config.yaml
d_model: 384
norm: "layernorm"
tie_embeddings: true
init: "normal"
init_std_qkv: 0.0258
steps: 12097
dataset: "wikipedia_en"
MLP neurons of a small language model. Each row is named by its layer, matrix (down: output weights) and neuron, and shows model dimensions 160-287. Each number is 50 + 10 x the weight over its row's rms, rounded and kept within 0 to 99.
After each neuron's rows, "fires before" lists the tokens most often just after its 100 highest values on Wikipedia text that the model never trained on.

L12.down952:45 49 55 47 48 37 45 60 33 45 46 52 46 39 32 43 62 58 40 49 44 46 33 59 31 64 53 42 38 59 50 45 55 38 62 43 42 40 44 30 96 46 63 52 42 61 39 53 56 49 57 62 50 43 51 54 51 41 56 40 52 49 41 56 84 57 44 45 51 48 49 53 60 24 50 53 53 33 41 49 46 53 38 54 52 69 59 50 58 44 36 51 63 32 59 57 50 45 36 63 39 59 62 45 42 46 44 45 58 50 41 50 56 45 58 54 47 53 60 43 49 74 56 58 45 51 70 41
fires before: ",", " to"

L13.down486:70 39 73 50 24 63 44 38 48 39 67 29 73 57 39 49 58 41 54 51 59 52 62 33 62 49 64 40 53 53 41 44 51 43 58 37 51 64 61 59 59 48 55 51 32 43 32 47 57 44 44 56 54 48 55 45 58 67 59 37 54 37 53 34 57 49 50 46 56 46 56 47 40 44 72 42 23 51 64 49 49 41 60 74 51 58 41 62 65 52 41 37 51 39 48 52 59 45 43 49 60 37 61 72 51 41 57 58 42 44 57 48 47 47 40 59 45 63 51 49 51 60 53 56 73 56 60 56
fires before: " |", ".", " in", " ("

L13.down790:53 41 71 62 42 64 42 47 48 62 48 51 48 40 62 40 54 43 51 41 55 44 52 45 49 51 50 59 56 46 39 50 57 52 45 68 55 54 45 59 92 48 43 58 41 36 44 61 55 73 40 54 41 42 53 31 62 54 40 57 54 49 45 57 57 53 50 53 39 53 58 52 61 44 60 48 55 69 42 30 49 57 42 40 53 35 48 56 50 67 43 46 61 68 33 55 38 69 54 34 52 56 46 57 56 47 52 50 57 42 46 42 64 52 62 34 43 43 38 39 44 49 55 51 47 44 32 55
fires before: ")\n", "),", ")", ").", "):", ").\n"

L13.down1151:49 43 38 62 54 53 22 47 65 55 59 40 53 47 53 46 53 60 63 47 49 37 53 55 52 59 30 55 56 71 48 44 69 52 63 45 52 48 47 39 95 52 49 57 39 49 39 44 56 50 46 52 39 44 57 42 58 48 42 58 45 44 29 46 39 45 62 56 54 46 40 51 64 58 63 49 69 69 38 52 45 55 55 46 43 54 42 49 48 51 63 34 60 50 51 62 45 57 50 48 57 45 50 54 61 46 30 67 46 46 33 49 55 65 50 35 54 46 56 37 44 68 59 61 67 49 57 69
fires before: ")\n", ";", " in", ")", ".\n\n", ")."

L12.down1006:36 30 37 33 39 36 41 62 46 31 54 38 51 34 57 62 52 46 64 52 53 40 26 56 33 56 41 60 41 49 59 59 39 53 47 59 61 58 48 56 53 49 63 46 43 42 67 40 49 39 62 56 57 56 50 47 47 57 55 47 77 41 61 39 47 54 69 44 66 45 49 40 39 34 60 28 46 62 57 50 62 30 63 39 46 57 49 55 66 41 47 65 52 49 41 67 44 59 51 68 46 47 49 68 49 57 56 39 56 53 46 66 49 65 65 39 56 53 66 35 59 50 55 45 30 46 52 40
fires before: ","

L5.down261:42 66 43 65 52 48 63 53 40 60 56 43 48 43 53 39 55 42 41 54 45 48 61 50 55 53 54 44 52 69 71 30 39 64 48 61 51 41 48 58 60 44 19 50 40 50 39 53 51 42 47 65 47 52 51 57 45 51 66 53 43 49 72 45 63 60 34 54 42 45 40 40 54 42 54 31 59 47 51 58 59 54 57 37 50 53 68 44 49 47 65 39 55 58 55 63 64 43 39 36 57 61 52 62 45 45 44 46 58 57 62 52 58 53 54 41 58 74 41 60 31 34 59 34 76 54 36 37
fires before: " ", "2", " |", " |\n", "1", "55"

L11.down393:57 48 19 39 59 40 42 43 52 48 36 52 40 46 61 43 36 53 56 57 37 55 67 49 47 57 52 58 39 44 46 35 45 65 54 41 49 49 57 51 58 50 42 39 44 48 53 49 46 57 61 35 42 56 39 43 65 36 60 70 43 52 51 48 55 40 34 65 46 43 52 50 50 53 49 53 53 45 44 45 43 55 53 59 56 66 56 49 70 38 52 37 55 50 32 71 55 47 51 38 51 64 48 45 35 41 42 66 62 47 70 50 50 61 43 56 39 58 33 59 47 59 52 54 50 47 39 49
fires before: ")", " in", " place", ")\n", " |"

L2.down607:51 59 60 54 49 46 44 41 55 36 66 46 60 59 52 53 45 62 45 41 55 45 41 44 62 49 46 33 45 52 35 43 49 48 55 42 55 45 53 54 44 43 46 45 46 46 60 36 45 64 67 40 58 69 59 48 65 49 52 56 60 47 67 44 51 42 36 44 48 55 53 45 72 47 59 70 56 56 43 46 50 56 52 60 42 49 42 56 37 64 45 58 47 52 50 36 50 53 46 55 42 50 33 49 57 74 40 75 71 55 56 49 69 58 62 38 53 30 49 48 64 46 49 49 63 67 42 48
fires before: " ", " in", " on"

L11.down51:60 55 55 52 41 49 54 43 31 46 56 53 47 44 57 50 48 34 57 46 50 52 50 58 59 60 61 53 59 55 60 31 48 62 61 41 25 42 59 34 76 41 36 29 56 57 59 41 59 41 42 70 54 41 49 44 59 25 51 54 49 41 48 50 95 69 46 50 56 58 46 36 58 44 53 38 53 34 39 49 50 55 40 47 47 38 59 64 57 37 42 58 57 54 55 61 46 45 43 47 44 47 42 49 44 54 51 71 58 53 39 44 59 46 47 62 55 52 44 53 67 47 65 62 43 45 42 66
fires before: "-", ",", " |", ".", " OCLC"

L5.down722:70 50 52 63 55 44 53 41 52 49 48 43 47 38 67 59 33 50 54 47 36 56 53 58 43 44 74 52 34 39 42 47 56 59 44 44 50 29 44 69 73 26 50 27 59 32 46 54 44 49 59 52 50 82 49 42 51 59 49 48 42 54 56 48 49 41 46 57 47 29 62 35 60 46 50 59 40 58 51 46 62 57 47 40 56 41 51 50 52 61 39 50 52 51 58 52 60 59 59 71 61 62 66 60 42 58 39 38 44 41 58 43 46 46 61 50 42 47 58 44 55 62 33 46 38 39 43 64
fires before: " ", " |", "0", "1", " (", " RCH"

L8.down1121:31 53 48 49 42 40 57 55 36 31 57 49 48 65 48 44 55 58 37 44 38 29 50 50 54 54 64 48 57 50 58 59 44 26 46 38 45 60 43 34 43 50 52 35 61 70 80 43 47 49 63 45 57 70 42 37 57 55 35 49 60 64 66 45 69 62 54 49 48 52 51 22 57 48 51 49 64 43 46 62 39 54 72 43 47 48 28 57 46 56 38 59 46 69 51 56 33 69 47 49 45 48 46 48 52 42 53 47 50 46 35 48 53 46 56 52 50 44 59 32 51 42 65 42 53 49 43 67
fires before: " ", "11", "10"

L13.down564:63 37 26 49 55 54 46 55 52 51 56 45 48 48 71 45 57 37 60 49 52 53 47 54 54 44 56 49 64 45 44 35 47 42 47 49 59 44 51 53 75 49 50 38 34 51 44 44 64 56 53 55 44 48 39 43 38 55 72 36 47 36 45 43 55 55 47 44 38 57 49 50 49 56 46 45 51 45 60 43 59 39 45 39 31 64 55 62 63 48 56 56 47 49 42 50 54 58 48 53 53 43 53 58 51 35 39 65 47 40 41 67 59 76 50 60 29 39 44 57 50 64 56 57 50 46 31 50
fires before: ")\n", "–", "20", ")", "):"

L5.down192:43 58 62 65 39 44 49 65 50 43 53 41 65 69 58 50 34 31 51 52 39 26 46 52 46 61 57 53 65 44 59 50 64 36 50 54 47 34 27 62 60 79 46 59 49 49 53 35 46 48 59 36 45 47 75 46 45 40 44 51 60 53 43 43 53 58 65 52 51 36 47 49 39 54 52 51 58 31 41 56 62 42 62 57 58 33 39 68 49 22 63 69 57 61 44 45 51 49 55 54 45 38 36 51 52 45 42 76 35 56 48 44 36 46 54 42 49 54 45 48 50 38 46 54 55 58 44 69
fires before: " ", " |"

L2.down1132:59 40 34 56 43 50 43 51 56 52 69 42 55 37 48 50 42 52 54 36 56 54 65 41 52 58 54 45 24 32 52 50 49 53 44 58 46 39 44 35 99 53 54 47 57 47 57 66 48 50 65 57 34 61 39 47 50 39 31 53 65 35 52 56 51 35 54 39 46 49 61 58 53 43 53 50 43 40 66 29 48 56 39 45 52 62 55 43 50 47 47 50 46 51 44 51 64 36 45 67 41 46 55 49 59 43 53 65 50 50 46 58 53 51 41 49 49 42 59 36 50 50 54 71 68 53 72 36
fires before: " ", " the", "==", ","

L8.down1029:53 36 46 52 43 51 35 53 59 39 49 50 57 39 50 54 37 44 62 50 51 47 41 44 39 56 43 47 59 47 65 54 58 30 62 57 46 57 61 52 25 43 61 64 39 59 59 53 59 68 38 46 58 45 45 54 45 71 62 58 53 43 64 47 56 41 52 54 62 55 44 36 63 48 57 39 41 42 33 43 70 38 39 59 43 42 48 59 43 52 55 39 37 35 51 56 49 48 55 53 57 36 40 28 56 43 44 46 58 52 48 51 58 47 62 56 61 38 59 44 35 51 71 69 56 61 51 44
fires before: "19", "20", "09", "10", "00"

L12.down32:62 58 54 62 32 46 61 52 48 50 59 48 54 35 47 28 47 55 56 45 58 67 58 52 46 54 41 54 39 54 54 60 53 55 54 47 51 29 72 42 81 59 56 58 67 47 33 54 59 57 55 54 32 44 54 51 43 49 51 55 38 59 47 55 37 39 51 45 37 37 35 39 64 45 62 59 42 61 55 32 57 34 51 63 35 55 52 45 54 51 44 42 54 39 30 49 38 56 56 58 45 38 39 48 51 61 57 42 32 41 55 58 34 64 49 51 46 32 60 47 35 57 50 49 35 53 60 33
fires before: " in", " by", " to", " with"

L10.down1074:43 41 47 48 63 63 53 72 55 52 34 46 34 36 64 36 63 51 47 40 45 47 44 26 44 54 60 68 59 47 58 68 53 50 40 47 48 45 67 35 62 34 56 54 61 51 47 60 55 36 65 45 56 29 48 53 43 56 58 33 62 60 58 64 33 45 53 57 34 30 43 64 62 50 47 54 36 46 76 48 66 55 38 41 65 60 32 52 47 45 43 44 73 55 64 61 43 25 54 43 43 55 49 64 53 39 59 47 50 42 40 39 36 56 57 51 50 43 33 55 42 52 63 66 31 41 61 52
fires before: " ", " $"

L13.down995:40 44 34 35 37 59 50 54 48 33 52 46 49 54 55 50 68 47 51 48 38 40 62 27 44 62 74 52 62 48 61 61 43 54 47 54 51 35 56 51 56 69 52 44 51 49 72 56 55 49 51 62 46 50 66 64 46 49 50 37 60 41 54 39 49 60 49 54 49 57 54 38 44 59 40 55 43 41 59 51 56 45 50 55 57 49 54 56 61 56 54 52 61 58 45 42 56 48 57 61 60 37 35 50 62 27 64 57 64 37 46 57 65 39 61 41 53 49 57 48 45 47 59 67 51 47 35 43
fires before: " ", "20"

L13.down930:55 40 35 55 64 41 43 60 48 70 51 76 56 45 49 46 61 47 50 51 44 61 59 34 43 66 54 43 32 67 47 56 51 39 53 64 59 52 49 71 57 48 49 46 60 38 51 40 54 46 56 40 40 68 51 37 51 51 54 51 79 40 42 34 67 50 59 69 53 64 39 49 48 37 42 48 57 54 50 63 36 54 61 53 35 62 68 51 58 50 46 59 69 48 62 63 40 42 43 47 19 58 58 38 54 47 50 55 54 55 62 42 38 52 39 52 50 51 46 45 64 33 45 47 44 61 60 43
fires before: "5", "4", "8", "0", "3", "6"

L12.down932:54 28 36 48 39 59 34 52 41 40 43 66 48 40 46 65 47 67 51 57 54 36 39 35 58 63 44 52 42 37 47 53 49 64 37 69 62 44 33 60 89 46 52 36 53 30 60 56 49 51 50 43 47 45 67 52 56 51 47 66 56 45 58 48 38 54 62 50 54 42 42 60 57 54 29 48 37 51 37 62 47 50 44 37 38 60 35 56 51 48 40 52 51 44 34 53 45 36 48 59 21 41 42 49 50 56 53 55 60 36 53 56 46 51 39 51 64 56 62 47 41 54 56 58 53 50 49 63
fires before: ",", "0"

L10.down227:54 45 44 46 54 53 51 44 44 46 51 65 53 42 49 47 56 43 46 44 36 56 35 49 35 54 50 66 46 53 57 48 54 51 44 54 50 38 58 52 90 53 50 53 44 46 41 68 41 42 42 51 52 37 55 64 49 70 51 49 58 52 63 48 58 44 35 44 40 46 21 54 59 40 59 39 49 49 43 60 56 51 35 59 59 51 60 52 60 48 43 50 61 56 55 55 50 41 54 52 57 59 63 43 58 45 66 22 53 53 44 48 48 45 38 42 53 42 53 45 37 59 51 51 54 54 61 52
fires before: " ", " at", " G"

L12.down233:57 50 58 55 65 48 80 55 48 54 51 51 43 39 58 54 42 56 61 54 55 39 45 60 48 58 54 59 50 38 40 43 40 43 51 55 38 36 50 60 95 47 76 47 26 40 47 59 39 56 54 55 48 52 52 51 37 28 41 37 49 49 31 48 55 58 50 53 49 46 49 50 54 43 48 66 42 40 42 50 52 55 51 56 65 60 48 47 50 38 50 33 56 57 57 59 56 51 48 53 42 64 66 46 58 61 40 34 46 50 39 45 52 49 58 63 43 48 41 50 46 51 59 49 54 71 45 41
fires before: " |", ",", ")", ".", "\n", ";"

L11.down853:31 34 41 58 53 35 48 61 50 42 33 44 60 53 35 62 37 37 43 44 62 43 56 41 63 64 36 48 50 48 61 64 44 53 37 49 52 45 55 53 38 46 55 60 48 69 58 60 45 63 55 50 71 55 45 55 56 65 53 55 60 51 55 50 34 54 45 43 35 61 54 41 51 52 54 40 49 45 74 55 71 45 46 51 58 53 40 53 53 56 63 50 48 58 50 47 67 66 46 50 63 45 50 62 61 41 37 59 59 64 57 44 58 51 49 54 55 48 52 56 61 64 51 51 62 45 45 64
fires before: "–", "20", "-", ":", "19"

L12.down822:52 38 36 47 45 46 43 52 50 55 55 53 50 38 61 58 17 56 58 45 46 53 61 55 42 51 45 35 47 38 55 60 52 49 57 33 50 64 46 47 88 60 47 48 26 52 36 25 52 60 44 63 49 46 53 44 53 64 44 30 76 46 67 33 41 47 60 56 50 55 53 33 47 50 39 50 55 50 56 59 64 48 58 44 24 50 40 65 45 55 43 57 41 55 51 63 47 62 43 51 41 69 48 48 54 52 41 53 45 40 50 56 50 47 45 57 44 51 48 45 54 51 58 66 45 63 53 62
fires before: ")", ")\n\n", ")\n", " |", " •"

L5.down30:63 47 47 67 46 32 52 50 74 66 49 52 57 56 48 57 45 59 43 42 54 54 58 42 44 39 59 56 42 49 71 61 57 57 41 44 56 50 47 51 89 55 54 56 52 51 45 41 48 46 58 56 55 66 59 47 65 50 46 57 60 59 50 28 40 46 39 56 52 53 54 45 53 52 56 46 32 50 52 54 55 55 35 35 47 52 63 52 47 63 60 36 40 47 57 37 29 63 53 53 50 53 40 47 49 31 37 44 28 42 44 52 50 62 59 65 51 43 44 36 54 49 49 53 46 50 45 56
fires before: "|", "|---|---|\n", "-", "|---|---|---|\n", "|---|---|---|---|\n"

L12.down717:35 27 36 57 72 58 47 61 63 49 67 50 54 63 59 44 53 55 46 60 53 68 53 52 55 68 49 55 40 44 30 60 38 63 45 53 40 54 50 53 47 41 47 49 59 50 47 30 41 34 36 62 33 66 72 61 54 37 56 45 53 40 57 56 48 48 47 61 52 44 52 54 29 47 42 60 65 73 57 61 50 41 38 49 54 66 37 46 51 35 49 54 43 55 57 46 48 49 38 57 32 61 64 58 44 60 59 37 50 53 35 61 53 51 54 40 52 66 48 41 50 43 44 47 52 60 38 43
fires before: "1", "0", "3", " |"

L10.down25:58 67 25 51 38 57 43 53 56 61 53 58 59 75 53 62 55 74 62 36 57 31 73 42 34 64 60 51 58 34 56 42 72 50 53 51 46 54 63 66 16 54 52 67 62 48 62 41 38 47 48 56 44 53 38 39 51 52 51 33 44 54 34 51 59 36 62 63 65 50 49 43 68 47 60 66 60 38 46 48 42 62 53 61 52 41 55 65 46 57 51 51 46 49 48 53 68 41 37 44 35 39 54 60 53 44 55 31 50 50 50 57 48 36 53 45 66 58 59 49 51 49 52 63 42 60 51 21
fires before: "8", "9", "5", "3", "4", "7"

L8.down310:41 43 40 52 54 43 48 41 48 35 36 44 70 60 57 52 62 40 39 47 44 62 44 36 51 48 56 51 53 49 58 47 53 61 31 45 64 55 39 44 33 36 45 50 52 35 52 59 26 55 57 33 33 56 44 40 49 67 45 41 59 64 45 55 34 54 41 37 50 48 39 51 52 42 44 63 52 40 36 48 42 55 36 38 43 49 70 49 54 42 56 47 34 43 54 45 62 49 37 56 62 73 37 56 30 63 53 52 48 62 46 46 38 47 56 49 51 38 56 58 56 38 34 41 20 58 41 51
fires before: ",", " of", " as", ".\n\n"

L10.down941:41 46 30 35 42 58 51 38 54 31 55 39 45 59 44 42 56 41 51 54 47 46 57 47 44 44 50 38 70 51 59 42 50 52 51 43 46 53 51 51 48 38 55 56 43 56 58 63 31 45 38 43 64 54 49 35 63 48 52 41 44 63 53 52 41 46 47 52 55 55 49 48 48 46 49 56 52 45 38 67 53 47 45 34 42 60 48 33 65 35 56 64 59 47 50 62 46 45 49 48 55 34 46 49 52 47 69 37 46 43 40 41 42 56 45 56 48 39 47 60 59 50 54 47 44 58 45 42
fires before: ",", ".", " in", ".\n\n", "'s", " and"

L13.down1018:56 62 46 59 56 39 31 71 44 33 52 63 60 35 44 45 57 57 54 48 52 46 48 60 48 55 45 46 41 52 60 52 48 52 51 51 71 34 56 59 25 49 56 51 53 30 54 29 55 70 51 53 35 37 52 49 53 46 53 55 49 70 59 57 37 58 59 69 54 48 53 52 36 53 53 31 62 52 49 60 69 54 48 25 49 53 55 37 68 40 54 62 68 59 40 61 50 34 49 61 40 29 48 60 55 48 41 48 55 57 42 40 55 57 46 42 59 57 49 24 52 61 55 55 48 35 52 54
fires before: ",", " he", " the", " of"

L5.down714:66 49 49 54 27 49 62 52 27 45 46 58 56 62 47 48 56 51 48 41 47 70 48 39 56 52 61 45 41 46 57 51 48 64 52 41 63 40 36 40 27 48 32 34 45 64 58 50 44 47 40 58 55 43 43 41 43 41 41 56 71 49 55 37 55 59 53 58 51 23 41 64 38 42 55 56 37 66 38 57 46 59 34 47 59 51 51 45 61 54 40 35 60 59 53 49 63 55 32 42 63 54 69 53 51 56 57 31 46 56 45 40 52 49 31 53 45 57 43 35 51 36 57 60 60 52 44 50
fires before: " |", "%", ";", "″N", " |\n"

L8.down794:50 60 65 49 44 46 55 72 44 75 59 64 59 38 52 59 48 61 47 54 21 50 57 46 56 52 38 49 63 42 53 52 47 63 68 70 62 54 45 54 44 51 45 46 27 46 53 60 65 18 47 55 43 51 49 42 49 25 58 51 41 46 53 44 46 68 46 35 46 47 33 65 48 41 52 51 56 48 56 54 52 57 39 41 47 43 56 40 42 53 49 38 61 51 55 65 44 34 53 45 40 58 43 40 53 57 51 29 41 54 44 49 37 49 54 57 40 58 40 35 51 51 67 51 47 39 40 55
fires before: " |", ":", ")\n", " |\n"

L10.down1100:44 07 56 54 63 49 58 45 56 61 41 41 49 59 57 34 52 49 50 60 40 58 56 34 51 67 52 59 42 54 42 64 31 68 59 50 41 39 56 58 49 37 75 48 51 45 45 51 58 34 50 56 42 63 60 47 48 53 57 51 57 54 68 46 46 36 56 43 53 55 44 42 17 57 44 45 54 58 48 63 47 46 58 50 65 61 31 53 56 52 40 55 58 41 47 55 72 54 42 36 33 39 51 44 54 47 50 31 40 47 49 56 49 66 40 47 58 61 50 53 50 53 45 48 53 68 55 48
fires before: "19", " |\n", "20", "0", "1"

L10.down824:55 44 62 46 41 51 40 50 50 42 63 62 45 55 49 35 48 41 48 57 58 66 52 34 49 48 57 50 52 53 55 54 52 53 58 58 35 42 55 51 82 63 58 44 49 55 42 48 59 36 35 50 40 48 61 45 50 49 62 38 54 44 54 52 58 58 63 48 54 61 51 49 40 53 48 38 37 50 44 48 58 50 55 54 53 66 33 58 52 44 30 64 51 35 36 47 54 47 32 45 24 51 50 65 42 50 49 57 58 56 34 56 52 58 43 52 60 60 62 48 67 58 53 54 48 51 55 48
fires before: " |\n", "0", " |"

L13.down681:49 50 36 62 55 38 47 35 49 47 52 43 62 49 44 32 38 53 52 42 55 46 59 53 38 59 47 35 39 65 53 52 54 43 45 51 44 58 38 62 52 32 63 48 62 35 40 40 57 68 56 53 45 68 42 44 58 55 39 56 63 55 46 56 49 50 52 41 42 57 24 49 53 35 43 52 51 43 63 51 52 49 60 39 50 57 31 48 47 53 59 51 51 41 35 40 47 52 72 42 54 56 59 44 54 47 50 48 47 58 46 46 55 59 48 31 63 59 61 40 53 45 61 42 60 58 55 50
fires before: " |", " |\n"

L10.down66:53 35 46 59 35 54 38 45 53 61 50 65 65 57 31 47 61 64 48 27 48 57 57 38 49 68 50 44 41 53 46 51 60 66 58 47 60 52 37 67 51 69 49 56 48 52 64 41 50 47 42 36 42 55 31 53 59 51 26 50 54 48 36 67 61 45 54 62 58 59 33 42 42 43 47 43 47 43 47 65 55 49 39 64 48 68 37 51 49 50 37 69 41 45 34 55 47 51 43 66 57 36 52 46 49 46 35 44 57 47 45 53 49 40 40 54 54 68 44 40 65 37 58 42 40 76 49 49
fires before: ".", " |", "8", "9", "4", "5"

L2.down100:57 49 50 54 45 47 63 51 40 33 67 48 49 54 55 52 69 41 53 44 49 34 63 49 55 58 54 53 60 36 58 43 56 50 41 53 41 47 51 47 63 55 43 66 37 49 37 40 56 29 40 47 40 43 51 50 53 44 59 39 50 54 55 21 53 34 36 48 43 57 55 39 47 50 49 51 53 39 59 37 75 40 61 57 39 40 51 61 57 36 53 54 53 71 42 41 54 51 40 53 45 50 35 62 50 57 38 44 54 57 44 49 54 43 58 49 32 64 63 45 43 58 44 53 42 51 51 46
fires before: ":", "–", ")", " |", ")\n\n", "\n"

L8.down53:59 61 46 60 41 62 41 46 79 58 60 47 46 31 42 62 55 50 68 50 59 68 58 50 46 55 47 39 54 64 45 57 59 60 36 48 48 55 46 54 62 52 62 37 49 41 59 44 41 51 45 50 41 65 40 56 40 70 35 67 59 38 61 60 33 66 58 46 30 35 57 39 41 53 72 50 43 50 45 59 55 53 48 48 48 42 54 47 46 59 36 47 44 53 38 40 38 59 55 60 59 46 50 48 36 30 54 58 35 54 27 56 59 28 47 69 47 42 37 61 41 37 51 51 49 46 49 54
fires before: "|", " to"

L13.down209:43 37 30 40 42 53 60 49 48 52 42 60 67 55 70 54 36 55 62 45 57 43 52 27 53 52 36 50 57 52 43 49 50 50 62 44 30 38 62 51 19 44 58 47 57 71 52 47 51 49 44 44 47 52 51 55 47 52 50 36 47 38 52 56 77 57 39 64 48 37 67 45 53 54 56 47 48 46 52 32 53 42 49 52 46 41 62 42 39 59 40 50 47 47 50 59 60 51 55 41 39 38 52 42 69 50 58 54 44 48 57 34 53 52 44 61 51 40 47 39 51 40 48 46 49 49 44 36
fires before: "19", "2", "3", "20", "1"

L12.down856:40 43 48 48 57 34 42 38 49 65 44 50 50 29 47 53 45 56 43 52 49 60 39 70 48 44 54 54 35 63 41 60 34 29 55 47 49 45 48 48 60 53 52 54 64 53 42 42 52 38 53 47 51 65 63 38 38 33 48 46 62 54 51 37 57 35 51 40 51 34 56 57 42 45 72 51 57 36 46 27 33 53 38 53 57 45 61 59 48 69 42 37 58 43 70 43 43 51 32 62 47 56 49 52 53 54 48 46 57 23 56 58 48 52 50 46 39 33 54 54 45 71 57 43 59 52 68 38
fires before: ",", " ", "."

L12.down250:54 50 46 52 63 68 30 42 53 40 32 59 63 39 54 35 59 38 56 36 45 48 64 39 51 50 33 45 65 55 35 48 55 51 53 57 58 62 45 37 70 47 44 51 50 52 47 54 44 54 46 61 45 37 41 22 71 59 47 46 57 41 59 53 61 47 55 71 37 56 61 62 55 42 60 49 53 51 68 46 44 45 44 49 51 30 42 73 51 64 51 59 67 56 35 50 44 67 46 63 53 75 31 47 49 48 34 46 49 47 58 45 72 58 57 39 50 44 36 52 52 33 47 66 49 48 46 41
fires before: ")", ",", ")===\n\n", "),", ");"

L10.down286:40 49 56 63 34 55 46 49 47 46 46 41 45 49 43 41 58 31 53 46 72 58 51 63 70 46 33 51 38 54 50 71 44 61 53 63 54 50 74 73 65 51 48 33 62 53 38 45 39 58 49 50 53 25 52 38 41 37 50 39 43 47 54 48 43 53 48 49 40 50 25 45 51 59 57 53 52 47 68 39 55 51 59 64 44 46 41 52 58 50 48 35 52 46 54 47 46 65 50 51 47 49 31 48 57 37 47 59 44 30 60 47 50 62 47 67 49 51 59 46 52 49 52 37 55 48 44 58
fires before: " as", " in", " with", " for", " to", " on"

L13.down452:31 40 39 52 54 62 46 52 44 52 27 63 62 58 48 50 49 39 49 32 42 50 50 27 48 57 51 46 49 50 56 63 54 37 59 53 44 55 52 43 29 49 62 45 44 68 48 44 32 59 34 58 84 34 42 48 39 65 57 41 71 35 56 56 52 56 36 65 49 34 35 49 58 46 63 48 37 50 50 46 70 55 60 28 62 59 38 45 45 43 51 52 54 39 36 42 50 49 53 50 52 56 33 47 53 55 65 60 38 41 49 76 54 62 62 47 37 54 49 71 35 49 57 66 62 46 52 47
fires before: " ", " |", " −", " ."

L5.down888:55 42 46 62 29 57 49 42 46 39 73 40 72 36 54 49 32 32 49 43 46 43 58 54 32 56 62 41 50 54 48 56 55 42 61 47 48 47 60 66 45 53 53 40 71 38 34 29 53 50 67 43 45 68 52 42 58 47 47 54 34 72 53 46 46 40 43 66 51 46 68 32 44 48 33 56 31 52 40 50 61 42 55 45 47 47 46 48 51 63 61 68 54 38 51 56 31 64 58 75 48 40 53 56 35 57 47 50 32 32 43 46 34 54 54 60 46 36 58 50 60 40 55 57 52 46 63 60
fires before: " |", "0", " ", "1", "5", ";"

L12.down713:59 46 54 27 42 48 54 53 37 49 29 44 44 20 54 44 48 43 54 52 28 58 28 34 51 59 47 58 23 47 38 54 61 50 47 50 67 50 58 68 55 45 66 57 51 20 56 33 38 82 58 51 38 47 63 54 33 39 46 52 70 54 47 49 45 62 66 49 55 62 50 72 41 45 45 44 47 70 50 65 69 52 57 61 36 56 50 42 55 49 47 48 67 48 55 61 52 48 44 42 39 58 62 38 53 52 39 55 51 45 51 44 58 42 56 45 45 54 61 46 36 37 63 50 40 55 54 53
fires before: ",", " "

L13.down444:60 36 44 46 58 51 43 47 49 41 59 59 51 52 56 66 52 54 55 46 38 51 51 58 46 35 54 38 32 53 35 31 53 58 41 52 63 47 59 60 75 41 42 37 37 41 47 56 39 61 45 49 47 69 54 43 51 60 60 55 70 31 50 47 59 56 62 58 67 61 57 51 43 37 51 46 39 55 47 63 34 41 56 65 46 43 50 35 47 43 44 43 50 57 51 66 34 41 43 62 53 58 47 49 58 52 43 33 52 56 65 54 59 52 58 54 40 37 57 40 59 33 59 51 44 50 52 48
fires before: ",", " the", " –", " he"

L8.down249:40 39 52 75 48 44 38 51 39 49 45 51 59 46 54 42 58 53 51 52 37 54 54 53 52 60 59 48 49 75 39 47 46 62 47 52 43 57 60 61 51 48 66 52 58 42 38 47 42 63 48 62 47 51 60 43 59 41 48 39 63 39 43 53 73 41 67 49 45 56 53 37 53 65 41 33 62 46 49 58 51 50 49 41 50 50 25 58 44 49 59 37 54 57 38 47 57 54 63 62 54 60 55 55 46 70 56 26 51 35 28 44 32 46 60 46 50 42 42 42 56 36 59 59 58 75 48 29
fires before: " |", " |\n", "1", " ", "3"